{"qk_norm": true, "optimizer": "muon_variant", "decay_shape": "cos"}
MLP neurons of a small language model. Each row is named by its layer, matrix (gate and up: input weights) and neuron, and shows model dimensions 96-191. Each number is 500 + 25 x the weight over its row's rms, rounded and kept within 0 to 999. Numbers have three digits each. A neuron's up and down rows have the sign that makes its largest values positive.
After each neuron's rows, "fires after" lists the tokens most often just before its 100 highest values on Wikipedia text that the model never trained on.

L5.gate529:512477521515494550509488486529518484512473507434457461475489542543494524475488522525494505536484542493507483484553469519522453500503539485484530473468485488484468542521498531499573520509527508483514491532483501446479508492501556513491518510490498455490505469526485480545489469495536447472
L5.up529:499454531509538475486494480465492481486522504500514537464487531513466502509484548459500500489468534543492488516507465503532499497514518499516499505495467521493495511509477498524490496519542490538462515539501546489480457535457521514469477491507507458495478459533477477507480510468498535522
fires after: ".", ":"

L4.gate91:457460509473497485484449472545448506533507522465510493470495519513503525516500490510532469511467525549510540495492492510455530516519494465512505509450482514469479497532483510507473509518478514510510497487487482511503460479484486481521511509497554495476483534476468479456456507516520460520
L4.up91:505509475522470507539485503528483496501532513488450537519506529521485493512512494499500459513460475533523542493544501542511517505498470480474502489468471498526505484501543500458579479474477472481499505498462508455515485499492527523530523526436476477487494490539536473545488514479498494453
fires after: "ti", " discuss", "si", "lit"

L5.gate104:532463459513485525476485511527517515537510493507499477539542531515502490494502496441522535481501479512515488502500451473500470490502536487512500525534509478437484536482473534509498530488528508524489487495532530501503462484492520497474508522493481486545457471500474493512478544518474486476
L5.up104:491506496498481503500438538506471502456463508525477458528478474550498497512488473548480536521448494565540531538443500479498499518473505476502475453497499494505496481555517536459523485498519510488464483515524508470500481489488485507467497528490506489555517519501505518494487518543502508504
fires after: " the", " is", " The", " was"

L5.gate652:569487511500533435503544489484522463482511460531521492501536491462479480490478493498515510467487479489492529493536533512501495496508506492525531530493491545508495474529519488520476517487497542472493502517528484524491512519468446553508507539472502523469474520519461433459481468464496521506
L5.up652:500539498512490491481464540466502505497536487517492527453486446458551542498484503449443513520495460553480451523490542512524459520470497469457509472468494541508465518512508494502523523484519461495504501496460498516538462507527501496470496535525499480484504477469509490490516509493521529494
fires after: ",", "–", ":"

L5.gate647:478488511482466495480540507479526525530484479483486548523488483521468500508476489532465491513501490478473481492510477545479517472466486446494514507491497547467529508501540513492510556518513525435518524493572519483477492471474503546505499470496505503496505509510468521474472539552499513504
L5.up647:483455539499505504466523509462504512578493509498502498480485525520528485494514505456453523528494495433489571507493464502472523497522539454506500470516517474507512521514502481468527497485508500484482523483530532499475503511474513510507495496503461480497509503503497563494467532507502526509
fires after: " |", "|"

L2.gate604:522528522485492494511506473512513552495486470502535468509465513534508513523524497476491482477463482539535454503491506517491485516466461540532486444517538516522472477495526467508525485499505506508477482517518494524519500467532539485474469533558551454457489476538538500499502485516520500523
L2.up604:513510468513484521482501511528476500510497520466528474490483457525478468493501518487528488506429482535493473458456493556461540488470485496484510468512493515536484460497510479522483519517528466492583485510495527548535510515531514504481490499528506495485537468487530512477512542470468509505
fires after: "\n", "\n\n", "s"

L4.gate399:480512555556442505506506556515460526510563550486500514479546531506489504512515479475521540496478517492512485455490512552462510485482507543479493481499489466445516463495503525539510489516497496474511535524500491469509477527452488484445495487510534483546491463522524467514507461504523517537
L4.up399:513475519494506496534465510508545527474480527484501482485523533505499497495515440490549519507507520517521498518513502492496497506510512472499486514473489498479514500464503498522531486489456562515517494495482466460512497505547484497497495516470513524574510492559483512551470507544487447484
fires after: " the", " The", "The", " site", " derived"

L4.gate513:486468504491484534487463523512508521516499498456513509487500497506495501495506493492476470546555497506468507513545556481487508524482488482496558515459490541433516521505496462477509501503513500488489520485488516479485471489487521455506519541497514473491515485489473480505527497464527516461
L4.up513:455488530492520472501481549479496532498506506477508490517437513499489500505551493495503490483460477489530484504516505559526497492472488523509462502510462497498507499558493444537512484534516471462533521500495480511479506517435488490482532508487462507495528444490481511469496461527504503512
fires after: ",", "ti"

L4.gate549:513544517535511482501518482536532457463480519489538460457495506518513489465507499506472451488518483550507520487506482502461514498535462452476495501491470535536492501488526507488495529557520511548493480514434457507477503537458499484480529501464495495498536465527465518492549476546514503520
L4.up549:515521465502479472521491522456483519487505498525507527517520552534511486495509504483526489499483496491458550474501542542485478475525495520489493512531495529464496503563493511532519497488569539494517502534513479536468526505463496525536538504505513495519482508513490502504511502506534481485
fires after: "|", ".", " Court", "-", " House"

L2.gate667:529492508533487482507474554479501439498506495492489497509445555493546492511528515490479481486514524469507503467473495501497486484492476524533509511461497465487466476496456497470456508467546469472455479514455516509459498514538498499488493468489520550492469516491507526511514513519559509493
L2.up667:502520510497466483537484546456456503500507496492435497530494525506521487449479546501512486500502532480503520505529431529495489540502477503433498473513489516456470500513483532481513498485494541495473512520469471483518462507473492522510502492531505500438515472531498460531509540525473479454
fires after: ",", "."

L4.gate339:502504479534545484505487516501483496500529519475472506521547533502543527487483491493505520497425501478475483495510515452490458467515529538501516507475499473514511516480466528531530451480539492450517512526512464435544489548486475468504507502507543506494541497500517507521519467487501504556
L4.up339:506518503514490490483521498530499537506549535482477520486527514512538503516499468458468471497517505502503503539510454538489507521521470477491505516505485471482514515458505532500482524479461488516517524513479452498519464458479515469511506528523490524484508490497512466489532489508474516529
fires after: "M", "P", "S", "Ch", "T", " ("

L7.gate189:549482506503541502488480483470499463509514509461472546471513430502467520472516546506446492474533446497539475473521485527483477503492518522531496525461478543485485496505495517517521511478518483496514467471511497534517498504482488521458489477516509521514548521525494513447545474521498485487
L7.up189:475481511504497465499529491496536498524521471506492465524522491497476525491532466519476522479482467518529481514515557511521465490475496526541462530495520544497462483452467498489534480498511531538493474461507494489488523468509510524500468503481488523506494516483514446475505524517493518499
fires after: " (", "born", " 18", "19", ",", "18"

L5.gate116:504476484507482523526503491470510509516510503473471529511479443502466508482488496476477481486536477502506518447508492488509457523515530486468458507466500485525477494505486523498459489473553507528497506524495489521474450493506542513479489525527520522505492514485497480537545499461565476510
L5.up116:515474517501492494523472499489426530516513498494469536523467490480536457493475489542460530490451505519475536481502480519521530491495521535443518471438490493552502490540504467496501476479437497493534506456523541444520531505505522472532537490470482494502525512474450510456485479515510520499
fires after: " to", " would", "ti", " not"

L4.gate417:516522453500444501450483543491487500508493489498503456488521494521487512526473489462521484484527495543496504489510537509494509511507498455450508526473505503439475507490522520486529525497490500516474495488511468449531508508558500494437502484514491552492445509496476433507456512479455531526
L4.up417:491536503540496532463513525478488552481555523513512492537505534492526516490478517456483488506469482509521522521527470515495478532495489546439503504478507525503470467489520512462500475512501536463486482530501521469536480478494520531483517501531508455509513469541477491509490489545517542510
fires after: "\n\n", " the", " \"", " The", "The", "There"

L5.gate103:538453498490488485509519489516487463518473530494494525529507527500461513539527493497468507523495516498486484462513473514556491510543516489508499431534516478474486493478507511482496488527522497522462486524481495495483487484509524506496490553506515531504495537483508533470487483451490522492
L5.up103:511514502515497534468535520502507477508511504482464477505509495486470540511484526458474558494466456512496484433505474540481485523492539483489502463510518518501462518486460527516514475466519451544482567497530505464514489512512541490520510539482507546492517469506479537499501547514522488463
fires after: "."

L2.gate465:489553496535525481520489508502482516460519502508503542544507514505518482491514498471517487495508508496528481476511516525511472518480498501515464483495482494446438494536498490513533515512540495502541492531517504490517464518468507514515497523466521479493472514487532559529438512548471512554
L2.up465:451518525555517528511497452490496508463546534512483526490476479489523495513458553483486508529515499507502483506489525475502563475471532541525500494515485469480474506496472512460531495506502516476514487518548502520457494517484495477488521470520456498484520515497536525474459526522492514543
fires after: "\n", " |", "^", "e", " ft"

L4.gate219:483505496463494490515515520436549491515529475525449503501459521475526497486484478502471485506490502528484527518571506545532521504465507509499497484505549516513464456477455487497529476515487520483467528507516499506493463496474511488478480451472508551499504450532447510478545474479507496512
L4.up219:482458507548558470524530507533480483498493481502528513524465456473521498495494477454490490528461455457515489479500465478558524465489487515483505505479489513518489489498493488491510516510499478509499521508487485513437465537496479508504519461466477467500509481489506517535519517506475483516
fires after: ",", "'", "dale", " he"

L2.gate307:479516465516554515500526486505507485515486482491495532482538457508478529517487492505468493551538507519508543463487505510489492492508569471529514561482518467509499537481517504521503514507516477507515509474516494530498490496509458521502555496557474529571459493488478489477477496495471525481
L2.up307:465479491526519511508484530495499493521533465474527500522481489494479509491517534498474466514510511446492486524531487512491480504531521459494488530532579545497484525477541539503478483505510476488461513512534505491489439511501470482491505462524458481514498500468520517463472525495496505469
fires after: " |", "|", " born"

L7.gate292:524507473531560486462463498523500481525500515506492443496497522487506481464464502474517520515497490468483458477481500520476486483486493526507529514513519556495504501487514495482480519492523499486491550493513526542527446514469510490498495498513480527475527512565477496481535470505496527504
L7.up292:529499475508518472496505534519512507528468517497485481476495491465515498535491496522469514483498514488483510526528514519510504494476477501499517481478502490521532503455495500496496508473506492514474559509539526540508436519521544488492507501523484548495510503523498461520513469541489480489
fires after: " of", " for", " 0", "\"", " 5", ")"

L2.gate393:461501562521541531518532478483544509492485512522497528531500459488476466457484496442508494532442516436459479529514458529481502528508468490470478532466520519521494538461524507485492477489514482507514515474502507508521529498518481479495476509508475470522492505499510525499472536564482514529
L2.up393:486486536520463525497502503489533498508505469526516489501509491475527507527506459516467471495498531441507479526512483504472474492502501495443517457496545530530503494489462491451487498493513488513511506511540526532478523494491490483517501482524501495518514475535508487506463499516467547482
fires after: " |"

L5.gate333:484498499475489489528512565531499490508512480529503511543475440497463516513486473471486504499494503507476516528487470496524529459515491485534481482466498493502513496541483534517512497448501480514492534485482454469466504496454514530503539498500528504493488506506514457513531445510507520507
L5.up333:523538470496535510463494517517517445542530532502521497504497563514491506520525480468545490465516499499507534525492489475519497517498464554497493476497523510521485471513539514523472532490510504475496452505474538493506498493502522519481509511480519522486516517486470471493536440430514502535
fires after: "G", "S", "g", " Gu", "And"

L2.gate460:511489520546472503520506529494489503474515506492489500504489511505482489550497529467554467515470526469510496518511478489506519516496475508498492521486539514492498513510479497532507440506497552503505534507477470532505502489443490543481490521500511506518556462502487517537561438524481519512
L2.up460:532546500509483479484504527482501481499528480492468501525524514516518509553529506470507524518527532477479536493505515522515492528518503504494525527467516487494488534556480521541517499503509509525517479510441507519500528493460520508537486503524527513507551506505481538488535423513481513490
fires after: ".", "S"

L4.gate425:552504512475488518510493427526506493486533495517502490485468520433499480550480530470494478486484531477471499478528506479494489519535529468518514486521512501507499456498497505494528552530511487489489477465475489489523501503531550493496511476534504534483529472480492483520489470522519466519
L4.up425:503487556534457516506495498483507493512502529503461507500480541495490474515469495528513519544469477513464496491530491469517488534474501561483513511516455450455506494504512523510491481507512500523503475496516497468436503523499553534505504475537508479450470477492524458546525485490537465491
fires after: ".", "\n\n", "\n", " a"

L5.gate520:531515501506510499526499508478490468473531460468508486512519490464546499483535516454435458512520477483509498546457540523510488491517498473533517457508525515525475493475504474481508489489534516542533493437477483474456515480503547491466508492511477433493538504534459484519489485482518502509
L5.up520:525512524474461473487487468490473459529485511498530514480477532464477479507552536472462547515515542516457523482479531530515501525514504510473482535471494474436516544491519495532510523504538475497500498488530493504475504493488484523531511517463484460484460499496508482472524491533529537498
fires after: ".", " made", " of", " as", " conv", " res"

L4.gate514:488465514465521507489493479463534479470492513535477457477474517522513508515481487466481487483488532545426498422478521504486501500500495480494510489478512480489498512510526503516539506490495467560465500523535475466483447428505510529488523524536511511496488542506482505574528516496494517513
L4.up514:518461523523546464512522541540518472488486519508495470462454485503529521558440493497446504531521493510490509520505525551497490528560509489494517509496521519527446495511486532481564497535467489531505556510503505507520532513474500527480466540509498471484551521516465503484492497498493511503
fires after: "-", " in", " of", " for"

L7.gate136:507491485472518509519524493500531526503480498488463497517471456492524539462512541553459479488529494503531493541457487535459505523534523514549469527504466479500488508526490475542507488506482539472473497522519516466500469520486504482469472529486496486511492462472510481508486481430488483527
L7.up136:507531519505480467490452510464510525483517497479480473520501501494461471495502507520504498480511502470495477505516522488504473490520505504511494542484490541489479525515485531513491517473534524542498562522473488553506456526454507477497460488485474520488495479479496475543531551501497503473
fires after: ","

L7.gate265:499541471490507523461476523529494466515486473472519490505503485504458503517552527532449515488495487481474480479518472518493476518509519479467501524457457517495527459520524503563531474499506521452514531485510500521528521506517472525528507510470516508478497495470493488510510519483510495530
L7.up265:557508513496504518452495501472453497514471493481534476461502487466476530549482520516508480508478486437471521479507519490484444482477492500493504543512507535478538525463477530483513495505516490498500534488526502479476464510534523475502483512490559532476503478457451474510493519484532494481
fires after: "born", ",", "–", "19", " born", "18"